python train.py --num_hidden_layers=16 --hidden_size=384 --num_attention_heads=6 --num_key_value_heads=6 --head_dim=32 --intermediate_size=1024 --vocab_size=19600 --hidden_act="swiglu" --norm="rmsnorm" --norm_place="pre" --norm_eps=1e-06 --positions="rope" --rope_theta=10000.0 --rope_fraction=1.0 --qk_norm=true --attn_scale=0.319 --bias="none" --tie_word_embeddings=false --parallel_block=false --init="normal" --init_std_qkv=0.039 --init_std_o=0.00976 --init_std_up=0.039 --init_std_down=0.00423 --optimizer="muon_variant" --learning_rate=0.00912 --lr_mult_o=1.5 --lr_mult_down=0.7 --lr_head=0.00874 --warmup_steps=0 --schedule="wsd" --decay_fraction=0.517 --decay_shape="linear" --final_lr_fraction=0.05 --batch_tokens=65536 --max_seq_len=256 --doc_mask=false --train_tokens=527500000 --max_steps=8050 --dataset="wikipedia_en"
MLP neurons of a small language model. Each row is named by its layer, matrix (gate and up: input weights; down: output weights) and neuron, and shows model dimensions 0-191. Each number is 500 + 40 x the weight over its row's rms, rounded and kept within 0 to 999. Numbers have three digits each. A neuron's up and down rows have the sign that makes its largest values positive.
After each neuron's rows, "fires before" lists the tokens most often just after its 100 highest values on Wikipedia text that the model never trained on.

L13.gate407:419467576435527533487517518541457502453490475516438459530402586509478555573536520559531529510513499484567494444454535524543477524513478476466511546431531507511473504532513502446516555421472553503427515497495511486582513474450487536527419480440502498515502552480505503556486556490446492516505543519501446488428501536541497516512490489540555474446458543478505514489541412513518400479492513512521503490523469470475569490509517517572507540512555558420520488444491511574540578520522494511514469520534516485424563504444452541501486560518562542540447418459593526432528485562515500527
L13.up407:478475526466562550490462433485487520522471560534522391513472592565431529539479521474494508525449457462518562472500491512511512487467491470520515533427517511518472546445451479498515456515515587560450481604580450537576566462522534555438473516541501559518471587478498445511510491514556517525508475530462541468498497541474515399486486495473568517472444518564432485479583514495494500480474521504497452550481577447532580483491484490530519570441451547449554489560471520532505520439496527476568508531451473492539527494505485553497516515480510529486546497526537528445536502596505506430
L13.down407:546483476448502483517499504482547495487492492519441504538515576484471497525481489523545541488551423450529475454468520568524512403592463466527503417455512528407475521416516553531444528515420542511469493579470563511418498427469523437442486450473539449520457530501421498484507462519456549449509528568455554461621461571532518547499525460470458494497548451479506476520471536503538570501511520512486469536561494435504517513519518454519457483498524553497456459550481491489415484491522512484507494474468497521516524611462475486554519527475543459487501472423476523497453488515533530429
fires before: ", ", ". ", "\n", ") ", "."

L8.gate683:551463492501543485484497548473538508536436501551479531520451487466509497538548477540545528492521483481533467542570485486486499462447465461570599484534538480493480495503605518502574541480484529547519496446556498453459469522554531454485528491470461422485556548602478582570452520472502437550407468499526433546539493548476508513523562557462520497523582522472493499523488492498477495479474463485466462562523490456520478462536437525477508482472503497581500489516528456514477504577506526444447491516518512454436535452536551537468450455464491575531470511542566530556497462466514489497
L8.up683:585489525541517502473456507510508508497552513460575556528532482515492578535519536485503463470506503469490469519470532470510500520545493522535483471440434460472407494440497432525491492451394489489453562493427516562524520529429474467469419543561491476471573441526474425488481525505444506486447598529460533474575500550498527524496593512562505465494457527460446443484484472478532567456561557508588601494509453575512457446535504455488462513539446543515462545454505527459494537424430488487483472553519534491490477510431443491518423472513508491484493523522477469497471540484508471440
L8.down683:548498448454546443456517538478533510462594536542523460511507524520476498440532487460488508457489565533494416506519515492506501503498488494424476495445428550494448429569537520463476488488459487479516454581489530526442471491422470495512434481479465469508512479511471455491511533546519519554479572518471464466500502435438475495458562491505504505508545480514483489522486462478465446496525460549532527494422487484533515432580568498480468495506488512506515526488540499552538558479515506522449505480487511545499554455500523440451519511469489496530456617541449550510461494536545479436
fires before: "==", "in ", "and ", "not ", "of ", "==="

L12.gate783:505504561472456486584557546455510530508511460646584549549471550484573500465511513507484459522468484444560500473481524539539559534484505521504517461518535482545515506504536512506496539498487549519488548502509530506507480410471487511480540451506529510515494487492535489483535513548500510473496505528434456466513581591457510496479479504498464514418483551476448497470453492591481506467461528514548560504608467488543669523478500478473563486549515520459508495442481450550482504480516557424501415478478472532515516529497521521536501503504521456531480435564431519510545467494469481563
L12.up783:485412564462464406538505504532497515520462562556472465542522507469485464549589519436570520484474550497548543520526571561587484555432485494446400477514531467532531486477394490545461510501562477530468555465536507504553462459443509434481523527550560509446490463572518540554514467564543444523568540526502476523577538479552472514562493509527515490409534501554509490482503473572510548453487500539461477545514515543500444494501518510515510422479577512453491472587533521551536503487520603424529496532471445486469428542545461528458447508477427494510510483519455597494480419494500474481
L12.down783:522564552477535506569595482524505507517447482519486505551454524494467551476444526503524471504564557482470533558505433487504501505511490517502510574455444501559520539505465497458488503486504524490429507499530527492476475493468569503520498454449587481498489442454482482526483482582487546454467511509439466514455542547466470502474424493430470486538445503503457503525460583500515532516504534549466485479588473516512615526514477433522518492570487578467433545495518504530552486500550474581481449460519455526514542502495554488509512452459518445485495502496484469342573458466517551500
fires before: ", ", ". ", ".", ": ", ":"

L12.gate903:501484536417509515501546506543425531463553469478404471476537551427452448472487460508513516489503518410450444477498408540480556497505449476438417478554522480515510405484493562470495553463524456522476485544487473489552559492544526514451487506454522521513495552466587554534507526550491533518526564503437494516458521462536462556484432472477475458540521499439501461461505545521500492446488491525517439457546500431505473403590488564487457490520511482463506522540394520529534523471521529493508510520403494483465426487555563532499482528458550455561530509499482500475536537429593488521
L12.up903:504495486445425444527541475503540581505454512500518503499431575489496549448501567482510456494524473514508504495454500576463568462457517515455487454442521452444467517475413557501526496492490437556436533545412507500563488531467501500491443537514507515539540575558506460464531518495422457525544529494475532537520543482514539503494537488485571444476522492458476510524564468585514500506547496535468523526509441493502468480522535531497528581520521538447520509504552574558414524471545513501448593523473487475509470540552439481480529562416482594471515494549433495494548476435462489424
L12.down903:453460486458504554531459495549522478486485510463456537466467547494523537474525526469541517522501532502487502542559524495511423527489537494547496480471553501546556476458531530503536499470458478543441496502504519545550489490495477509510499503496540495493498543503529554548530440427503534511461557485503507519514575469433443591535571426526490481413504576504466441499523557503549525534523561527450522434448508458540552506510530551509479461558494584410544447507549584467538501444453502536513500483487459492575463501501457459585450533490503493530574422460453548538474489531499478440
fires before: ", ", ". ", ".", "\n", ":"

L5.gate465:520432471523519458532565487511478563521502468474525482536446386511512471515501524555567523499508475502469421446497502563493462547484481470459557497549441444499435521479553419468414507546405493496469508473502471566489486472487523524467560566505557563489545524537588547472536517535503561531533496598490465556476509510488529507451482548562499522462491511491559540480517532475579555449541507498476506467550532456545565415489475501563542492536502527521490479523470529511563484528508502530492481469495451404532483543502428476503566495460484532433490506469482539506492503508462526501
L5.up465:518509513486491485521505519472525501510499506465469573485494443517512578521488490602508549489515527509438539497504404538495487484516510448470553553505461413456550554396468463427481534490483462545531533524489473506445507491476579500460497574546494532441552483512519502492442494567517496526487567551493534540469500561521466552556495518543435533502479431430548484464472592491579497446514587532494512496498489432508521458568498508485533500557502490490518487505548517562547507597447474511513499401506522433502474503559447419522528505497470535507516464538515461477506562461547487535
L5.down465:532523466460542470520473485434525514519479485564446578453511515486541558468536512528486488473464518522561605524501498429470553491490522486485506574512580535478510449429486525433521562538611499434526527460634485443471482499458500517503548480485558499535452473493506453476461572550474470432444581477484526444466504472503550493514523557454433502457471522476517440504442530450486468467508564530490479476464511504527553530561521531446487536538543518449433515453456513520533448530488551573503474427525471446455438484505480521513463405453483490574540537544509538542508478502463499505
fires before: "the "

L8.gate442:422478454461535401503491514552563551525454474452404530514484450523462557499492479564533504503525485530524482484476557585434493497542490539483589513495581377502525441490523506462426445479463530530479477483510514516503473518507515532472485467506485458502420544541516478516453562483477513492421528580412391508479514551474468565510560437487574520469529478467487507474497558486535436556465518445511538442523464504573599558564480454548498536520527524512541528523474554483506484509467466554522510541519447442479497539553442467493552522443504531519423538453421463410528474479471561498
L8.up442:496459551511404534425544477454494474469490529473528496569471523488530492460595455514549473439575584449534444522489519522520500449445488505520521412411508462535541478491460481499542518554489522546442582491512576493507534538431472549498466468533577514486560514509559482469482552528462506520521493510473528553493520488481415506516503450589549488488539545520460472520488451481476537513520534554495532485506456540502465543560518473564500484485517481575564518457517447523530452531438425517489505512521508442569441491542551436444484477521473497535414535540466461566475534469518486551
L8.down442:467491514411476580509554490549490506468544540525446548559526506545532491508509489420538533483496484478513502529486438509436511471533446545573549429454459513589445483501457511521528450486526500529504483478436560498546471532490429486472474464500518474508465447416570386519475555492468447483473505563532458558442511550524556498546558505473404496521501538483548484445502531465518497474482515509566519477486457502529481539541543492461535426506520501481569509554514558517518523426475452534525497532524516515551563569532573544519523542426551488513491580559454531552547470523411557485
fires before: "of ", "the "

L12.gate552:464431562479553475536472564481407603554482526474537498525487468542482554463453502534484546512540488472597574533500473511500465501438452496606544563469516503458556514516493594471575586452462481555521496521508449472491503473476558432443569489588454420511449552515501502501484507465460518524528556574445497542567531444476487522573508477472454548514482469536468521491454518553458451536514476492538486476545499493515558464524517510511411505531492487480529485521530473459418517536531482534500572572550458561502452516597483470491484555518557503503439587491501483488411475523482477492
L12.up552:510478533440517477528497464521464537463499499437485506504468503491535539493486512506532598517545480520622508476510452494535476473468497494587474453564551441520544502537537496522524503535531562549537504505556470593465455478484555461477558489619544456508467577554522528518487517444468558591514496531445519556502445400553443544566475467518462542452547571483516515537486532466487512528527489502524519568539460553471525510462538465416504500496420494527502515473568538444436547594469517504523535568480488584523402506561465521432509544477519479526439587530438478491534452546504451541
L12.down552:566538562507560427439519579584469488532515473509516507549506524497595494518516512468486526398464520486550468466516423524539566547550447438589530540476548552526481574482504490570472512477524514552497598514516469552481509494446478488500526520567559455514515534449532469556449461480445522454481552492410495484453485484520461468517534408480501465506459477514515484478457512517494558503473495467528516478524508541422537515517502566523506574520495507467516517518475507468497544489465497575531453537408485529525507452545487529514508517536442529494509624515456523615522537487497499525
fires before: "of ", "to ", "for ", "in "

L13.gate350:515456571503520477584509491490496482435530467428466535576471430459435529516578438490457494569522500499529505466482517462474466492503491481497462572501486479520525464462530511509529520515507494486551505444499471505472471489442560572468440478477501529550546515508474549495521528484485487480491580467505534546490541462533487517514571500540441495561558539482442432508485495413481607432492524454510495554506511520478493501524501512453490502546576509428492453526461529546493478494506535484471488492483409476480469500582429487481524551522536477607522523541479500423486438471525532524
L13.up350:481499512489488525506542499503551561480465480469577434562519428496514529480534481552582471547540503436447493510538518527461512572504416508587487516463482530460504472432534519494529506511434511512514480469432440483517426575479490485519447464488556505480517522539460592506527505511529461448485473486452486521498560488490474466509410557558414520436465544439499480487504554457473530526511457540469515512532494547484508445524507502475449509524506439424472433526533532486494440558533602526464513487501426511514488510610471523497444510474422551483491455489469488505519471456493534477
L13.down350:566527545536574517474491488587527549438499544454507534523472486442464560532493496494571521569508416468468540504436498505522491533569508506487448549557509530445456485548473557501555566554469509492520511510520484417478489486559528485495494493444522600452467583539495512498394586561470486521540445516591532550540524480551446517468483507497420488492471545496519523468505542449480556496520500556478469487556489539546544476459487496436491478536512531519493496460498474526541533469506535449485516540494413510476511564455421461584453495495519479463536477485515459641533510508483509476
fires before: ", ", "-", ": ", ". ", "\n", "."

L5.gate262:457538531429510508522472501529472489519543461523552543598495509521460469480523476546488526492491510462529522473570529479590562505481482442506468448441533506499532473476458486509545512495515514549516472506526409539481554531556535490471474469491531436537510466568526468528459550513486547515515475517532548453511518546532466444481575542573410500552505565435540462446520499437533532548418549461555484429533570498501526468484487540519481473479492410479451541473465520523518598478504542508450455472504497505500526515491517511517448527526480457552534451465464583477483558516499571511
L5.up262:445445518515451447549531476516483503498519507496477542468524508473452494482431539454489413429501542518550514483444539441449469514453489439484455576480427436465556454500522462491490549476417434446532453517436475523601511464437463471531392557523454472484454534511513529456481423503485554543535467587517519513534513464519523437569495531480541481505494516419518476434492449482492501460496468491564477540489477456444514444480553563517509479412482482551520538463513510563468554502438513518501517485494442528555578561558486436548471488572539574455504512587581506539533482503526528465
L5.down262:478530503452490516475500451481437494506482510528486506580494526572544566527526481527493469529527488466483471451483487484499507530470514425476446503466559505527407497479485477489538465481504510569499522468560529484517424475587566456500483525506516500542488504512479571479524495551481561504558493508476537460420505502528502502553488521530527501520567459429440487461498559478495564535509540491504549505508481500488493512496512455559477520494502474536483483512537508525508496464563462481527466517524528551541467521528503535537469488462502505478516410496500471488585489500480459489
fires before: ", ", "(", ". ", ") ", "."

L8.gate929:469441551472473479537513488487564494518550508462427435497415582530559546468572491511549447515529509457506422545479484568564482464512510547559546530524510558496572494483532514513475482498474515500514464481514507469485559437488509524427527468464473457504403481518499547460422541497548432503455541517454448496445421508480505456479507444484469530456559524495452508550592506467502558491514501489438524529438444480520470451464528514519513537461600510503456527453535495498518530514441524563446532554538501515562483540522440480581476432433495569570451546548504494524531518481514487553
L8.up929:480423491521462568502515444449598544503446432495458489477443473480489534478506583508476430455481557560556504470416437534459472517412447428493530466564509416503538484550465424503500554441460611521514476473522530538452473567498486409513478492501548595485554494487475486512480570507483539419521494470476433529486480533529440453530427521513504514516501516366510456485503507436484478429457502450556509489523524492593499486479533501557499555481540481499527534530513534478520452509509425529514409477517540483531466529537487500534461532501538516496439549538508468429531464568516475458
L8.down929:528505408447555578465458498506527506429520550532481492484543414505576551562537472522551507511471468479534504445493556514622550535463533534560491491502469556494424553518500550437531476483542504590520520486480574485509536412464489482483455511449505439503451547509536508426550476505534461593466548527564470532421457475472538511565513500474558458487498482550497552456521518578495536508480486504507472469469480454484526528564528506460468435572478524494535532506503521450534521479510580503495482545523439569417498499531496490503504443479504496534509593543508501483477431526473485518
fires before: "the ", "a "